MLP neurons of a small language model. Each row is named by its layer, matrix (up: input weights; down: output weights) and neuron, and shows model dimensions 48-143. Each number is 50 + 10 x the weight over its row's rms, rounded and kept within 0 to 99.
After each neuron's rows, "fires on" lists the tokens most often at its 100 highest values on Wikipedia text that the model never trained on; "fires in" lists the words (lower case) most often at its 100 highest values on Wikipedia text that the model never trained on.

L14.up103:41 54 33 52 40 60 45 24 55 36 45 46 57 50 45 52 44 65 39 53 52 33 54 34 59 44 53 48 63 77 66 57 66 44 50 49 49 65 40 58 49 47 56 54 43 55 54 50 39 45 58 59 54 44 45 50 54 44 45 43 63 53 32 41 55 33 52 42 29 45 56 59 45 34 52 49 59 51 52 35 44 34 59 62 63 47 47 58 62 52 50 39 57 58 58 38
L14.down103:39 54 48 51 60 54 52 64 60 29 57 50 50 37 46 36 63 44 43 37 38 34 46 46 42 61 53 45 43 44 62 58 35 67 38 42 60 60 49 43 58 45 45 51 45 43 54 44 60 52 55 58 63 45 46 28 50 52 56 53 42 68 48 40 38 60 57 54 23 57 34 73 47 39 49 49 59 42 59 46 38 35 50 36 45 53 41 34 47 65 42 39 68 54 50 52
fires on: "he", " He", "ile", " he", "a", "it"
fires in: "he", "the", "while", "a", "she"

L2.up1120:39 50 59 60 53 60 74 71 58 57 63 56 74 60 59 66 49 59 63 54 55 65 63 54 62 61 59 70 53 51 58 60 51 58 67 55 55 58 59 44 57 58 56 54 48 65 65 49 51 71 53 73 59 56 58 60 55 57 71 63 50 61 56 49 52 44 64 61 54 50 56 59 58 59 49 58 66 46 52 58 63 55 71 47 59 54 52 60 51 58 55 58 65 69 58 56
L2.down1120:69 58 48 41 72 32 42 48 55 53 37 43 40 41 34 51 40 35 55 45 41 64 49 40 32 44 42 46 70 38 31 43 61 53 60 59 65 52 38 60 41 37 36 34 38 54 46 54 35 34 61 42 43 55 73 60 35 56 48 76 48 33 37 41 54 53 33 54 51 39 43 33 59 33 42 53 50 42 39 56 41 59 50 60 47 46 40 39 41 57 58 49 49 51 50 60
fires on: " team", " again", "ons", "up", "ics"
fires in: "team", "against", "squadrons", "again", "cup", "teams"

L10.up360:43 53 56 51 69 46 52 58 68 41 39 50 68 61 57 46 52 60 69 60 45 47 64 61 49 45 43 49 50 60 61 53 53 50 52 54 70 65 58 65 60 67 49 57 24 51 53 53 66 39 45 60 76 50 68 58 44 41 60 42 49 50 33 41 59 52 67 68 45 67 45 44 61 40 42 59 64 54 64 50 56 45 56 58 54 61 44 59 46 56 58 39 59 40 38 61
L10.down360:32 51 49 46 45 35 47 47 61 60 61 37 50 29 60 32 58 59 71 44 36 50 48 49 42 54 61 42 55 30 42 64 56 52 54 37 28 40 51 53 44 47 49 47 51 56 54 47 36 59 47 49 40 40 50 40 57 47 53 50 54 64 68 57 52 38 43 32 64 52 46 36 42 61 60 41 43 62 59 71 49 56 62 55 39 55 32 56 56 76 49 52 56 42 45 59
fires on: "est", "eat", "ct"
fires in: "best", "festival", "features", "featuring", "featured", "defeat"

L14.up1338:49 44 45 56 57 60 62 39 65 61 44 55 53 41 48 31 50 43 53 41 45 63 56 51 50 43 64 46 45 38 51 63 46 46 63 34 59 67 42 52 59 45 38 42 56 48 46 58 50 56 60 35 51 25 49 69 57 42 39 62 51 58 53 42 62 63 43 50 44 66 46 56 59 45 48 53 50 68 58 56 45 37 50 49 44 39 59 34 50 33 56 54 45 33 59 49
L14.down1338:46 43 58 51 36 57 32 51 41 61 39 35 51 58 60 46 44 59 56 47 38 43 29 46 47 46 46 48 64 59 31 42 48 68 55 40 45 47 65 48 44 56 53 56 71 50 50 52 54 47 41 60 48 46 56 47 60 55 55 62 43 53 62 59 46 50 40 50 33 55 56 44 45 40 49 63 51 42 47 65 52 52 72 44 50 66 42 63 47 52 38 58 48 50 37 22
fires on: "a", "ife", "on", "0", "om", "res"
fires in: "life", "area", "era", "100", "soon", "metres"

L14.up263:58 49 32 48 55 59 53 46 49 42 43 50 55 37 49 76 60 34 43 50 43 37 54 55 46 45 48 37 55 55 50 69 45 42 60 39 41 57 42 46 64 44 34 69 48 40 44 43 54 45 49 61 49 28 46 41 43 39 40 49 61 50 49 53 63 66 60 38 57 46 45 62 36 52 47 51 38 47 65 65 55 50 49 42 58 52 57 43 46 39 41 56 50 63 54 56
L14.down263:54 50 35 52 56 47 28 42 44 51 48 56 48 48 63 56 48 51 57 56 36 76 54 58 50 46 73 57 55 35 40 47 37 53 56 55 60 40 54 53 27 53 57 34 42 35 52 33 47 61 49 26 47 49 47 43 44 68 59 51 50 64 37 54 41 59 56 66 49 47 59 46 49 51 38 42 51 44 55 41 57 46 31 56 48 57 66 43 56 45 40 51 40 63 46 59
fires on: " August", " from", "ot", "t", " of", " to"
fires in: "from", "august", "of", "another", "to"

L15.up789:55 56 48 36 70 52 43 41 75 59 31 51 54 50 69 34 51 56 53 58 47 43 47 27 37 56 38 53 66 42 53 43 51 52 71 42 52 56 45 48 49 64 54 48 45 46 48 38 57 50 46 43 56 47 39 52 62 43 42 61 61 45 51 42 40 57 49 45 27 69 59 46 49 34 55 54 68 45 49 32 43 57 65 45 46 48 52 42 39 67 60 47 55 39 55 44
L15.down789:40 47 48 73 37 44 60 58 48 62 60 50 47 55 44 58 45 51 46 36 53 42 67 55 48 56 61 60 36 59 32 48 45 44 46 41 45 39 62 61 53 49 77 51 76 54 49 55 64 36 50 44 44 50 56 52 54 40 53 36 22 48 70 60 51 55 45 56 53 36 60 38 38 59 52 46 33 38 56 40 49 42 46 48 47 54 59 66 54 58 44 45 53 41 53 66
fires on: "om", "ague", " by", "ion"
fires in: "league", "by", "kingdom", "season", "family", "room"

L2.up1190:58 62 69 45 61 75 23 63 52 77 52 55 41 53 50 47 35 69 49 65 48 45 61 50 41 55 57 48 37 46 60 40 53 59 23 59 55 53 60 54 42 62 49 50 62 43 53 24 56 62 57 64 58 55 48 53 36 52 55 58 55 56 73 53 37 54 47 44 47 49 56 45 61 36 49 63 46 53 55 50 58 55 54 64 52 52 51 66 61 57 49 43 42 62 41 73
L2.down1190:60 38 51 74 47 51 51 46 52 40 38 35 39 48 19 41 51 42 55 33 37 46 41 37 43 40 51 47 27 25 29 57 47 50 39 48 43 45 47 43 49 50 61 29 44 43 35 48 51 48 65 42 34 57 61 53 57 53 49 56 41 38 36 34 50 51 64 54 44 62 52 43 49 52 47 35 37 40 48 54 50 32 41 40 45 30 46 66 29 43 57 45 56 49 64 40
fires on: "oth", "fore", "orm", " when", "ne"
fires in: "before", "both", "when", "normal"

L15.up531:51 36 45 49 57 44 47 64 65 39 41 23 52 39 53 50 53 60 53 64 48 50 37 47 47 51 49 56 52 57 42 51 28 49 44 54 26 42 53 60 58 66 38 34 39 50 31 57 34 49 43 62 42 52 57 61 84 70 35 55 50 55 47 53 53 58 44 39 38 51 51 47 62 57 51 35 46 40 56 34 36 43 43 58 40 58 46 52 40 44 40 29 62 60 53 53
L15.down531:45 59 42 55 57 44 49 24 22 39 58 42 66 51 57 39 76 44 54 50 50 71 54 55 54 60 52 42 33 41 48 49 42 40 50 43 45 47 40 36 45 47 64 52 52 37 51 39 46 66 55 54 51 45 52 45 33 32 52 51 43 56 52 47 48 42 33 62 56 43 53 53 43 39 41 59 44 66 40 47 53 39 43 33 60 47 46 68 51 53 49 66 53 47 78 63
fires on: " to", " also", "ed", " as", " from", "en"
fires in: "to", "also", "served", "as", "from", "often"

L15.up1515:42 51 48 52 58 50 25 51 66 63 47 56 40 26 47 56 63 66 49 56 47 63 49 47 58 43 60 29 55 60 39 41 42 47 61 61 57 29 50 62 55 34 46 42 41 37 60 38 56 44 44 51 70 46 40 54 52 60 54 53 61 60 58 54 43 59 50 35 37 47 52 50 41 47 51 42 50 53 66 67 51 50 51 52 52 59 44 55 60 61 64 46 51 55 42 45
L15.down1515:58 38 58 63 46 62 62 49 51 59 59 46 45 61 22 53 36 59 30 51 64 59 62 44 44 59 52 61 64 71 54 45 53 49 46 30 54 61 39 43 52 42 58 54 40 50 61 51 43 42 34 52 48 56 49 61 67 54 67 42 51 49 54 66 48 62 28 50 40 58 52 36 44 33 48 45 45 57 50 29 56 46 51 43 39 42 40 43 42 49 44 34 49 47 40 58
fires on: " to", " would", "ing", "ind", "c"
fires in: "to", "would", "behind"

L15.up68:50 50 51 55 52 59 50 31 60 47 30 47 47 54 48 42 63 52 58 65 55 43 47 54 65 54 49 33 43 51 76 59 36 56 42 75 51 29 47 50 46 52 48 32 40 51 66 65 53 58 53 46 30 44 69 59 41 49 22 46 41 59 39 27 42 57 59 40 56 51 59 51 61 42 50 38 46 37 56 39 43 61 48 46 49 57 67 60 56 27 59 46 57 49 49 49
L15.down68:55 55 46 54 49 48 47 51 39 30 47 48 39 51 56 48 55 73 30 40 52 46 51 45 66 49 48 35 43 53 92 59 54 40 56 46 54 52 60 36 54 46 59 45 44 57 40 54 59 50 52 54 22 34 46 60 39 51 27 48 59 56 36 29 25 40 52 44 61 44 51 51 63 37 49 59 38 45 50 35 64 66 53 40 58 46 39 37 50 42 45 67 53 69 42 56
fires on: "o", "ow", "use", "ever", " not", " as"
fires in: "however", "so", "as", "because", "not", "if"

L2.up1290:47 65 51 46 40 61 51 54 61 69 54 41 53 53 47 54 62 49 51 70 42 54 60 62 52 60 48 47 54 49 58 66 42 52 49 54 49 62 63 53 59 84 63 64 54 48 53 71 50 60 54 38 52 57 67 62 37 54 65 59 55 57 59 66 38 57 63 55 55 55 43 43 58 67 60 64 45 55 61 52 59 58 69 56 62 45 52 56 58 52 64 51 82 54 50 51
L2.down1290:60 62 43 36 59 45 48 63 53 51 54 41 49 49 55 45 49 40 67 40 37 28 57 32 13 44 41 45 49 44 34 47 52 64 45 56 51 41 74 56 49 46 40 46 34 40 48 48 54 30 40 40 45 55 60 38 57 63 58 47 44 49 27 42 53 40 64 43 56 41 28 41 59 65 50 48 61 50 44 48 41 42 52 44 39 35 51 54 56 53 37 69 62 58 44 53
fires on: "ork", " States", "ice"
fires in: "states", "york", "network", "yorkshire"

L10.up487:49 50 34 68 65 58 38 47 39 46 33 51 53 41 56 39 52 70 61 50 43 50 42 46 39 56 55 49 43 42 45 41 45 60 46 44 53 50 50 67 44 59 55 55 68 67 59 52 59 51 48 61 32 46 46 56 49 56 41 32 60 41 27 59 36 46 51 41 52 45 57 59 48 28 41 25 40 33 69 36 42 49 34 53 55 47 47 46 49 51 49 41 77 64 44 62
L10.down487:59 58 38 49 43 33 32 41 57 36 62 52 59 47 40 51 31 44 27 42 52 40 64 49 54 42 30 53 44 39 65 44 54 51 56 52 44 48 76 45 43 53 46 52 60 48 40 36 52 48 53 46 40 54 52 53 46 41 48 45 46 43 59 52 58 38 49 59 44 41 45 53 54 78 48 49 42 35 53 54 54 37 61 48 61 71 40 48 45 63 51 62 46 44 57 42
fires on: "ary", " one", "ent", " is", "up", "th"
fires in: "one", "secretary", "is", "parliamentary", "god", "eventually"

L14.up118:61 51 30 56 58 58 60 45 58 52 37 41 62 57 48 50 42 58 62 66 42 46 55 55 65 54 58 48 48 54 39 44 47 59 52 41 42 45 52 45 38 53 51 35 57 45 62 44 51 52 54 64 62 46 61 50 40 35 52 72 40 51 59 36 45 40 49 38 45 53 39 68 61 51 37 34 43 29 68 53 38 48 61 55 35 56 53 55 67 40 43 42 46 48 45 54
L14.down118:41 46 52 48 51 51 32 68 52 52 44 68 40 48 51 66 51 46 46 47 60 50 56 48 50 46 54 44 46 55 35 65 64 51 45 64 49 60 47 62 58 27 39 45 54 49 21 50 57 49 43 58 54 41 52 42 45 64 38 68 38 49 68 60 62 46 47 50 49 45 50 37 48 69 48 52 41 39 45 58 53 52 39 50 57 62 47 55 41 48 57 65 41 51 37 54
fires on: "ber", "ing", " for", "on", " on"
fires in: "number", "being", "for", "on", "not", "upon"

L15.up1296:48 34 53 52 62 62 42 42 46 54 40 53 50 55 49 80 58 53 43 44 48 38 31 55 43 53 57 33 42 59 39 43 65 39 58 42 54 50 47 39 47 33 43 48 54 29 53 48 54 54 56 46 52 27 54 52 47 44 51 42 59 45 46 56 64 46 59 42 60 44 40 53 57 62 49 44 45 43 66 60 40 73 62 49 54 33 40 50 49 34 27 61 45 60 66 46
L15.down1296:39 74 44 42 58 37 52 59 47 43 50 42 41 40 46 46 49 44 44 43 54 42 52 54 56 54 49 52 59 76 49 61 48 74 44 62 45 56 42 52 33 66 54 45 44 52 37 50 50 50 42 57 42 46 52 51 57 42 50 51 51 61 56 37 39 50 56 45 49 65 45 48 45 48 39 80 53 41 50 50 35 55 59 48 49 53 27 62 50 52 62 38 45 30 55 45
fires on: " in", "ain", " first", "ed", "ost", "ant"
fires in: "in", "main", "first", "most", "opened"

L15.up512:64 57 45 40 49 30 48 54 55 39 35 48 51 60 57 50 44 48 62 58 56 70 55 49 43 57 50 68 54 42 44 50 47 44 58 49 65 42 44 42 53 45 40 37 56 38 48 34 65 50 50 68 43 43 37 46 58 27 68 54 55 48 68 57 52 57 56 39 33 42 63 60 53 38 37 54 62 34 41 53 42 43 47 48 45 27 18 55 49 60 31 51 59 56 46 50
L15.down512:58 56 63 50 48 67 50 57 64 50 57 17 53 43 56 53 60 42 61 47 45 36 63 41 55 41 58 42 62 58 66 61 48 45 60 71 50 50 52 45 44 55 75 53 38 65 49 61 49 61 36 39 46 50 44 60 30 61 50 35 56 63 54 43 45 52 37 53 59 46 49 50 66 41 66 40 60 59 32 41 33 53 42 59 45 71 60 36 52 33 50 28 57 43 49 72
fires on: " by", "er", " man", "erson", "on"
fires in: "by", "footballer", "player", "personal", "manager"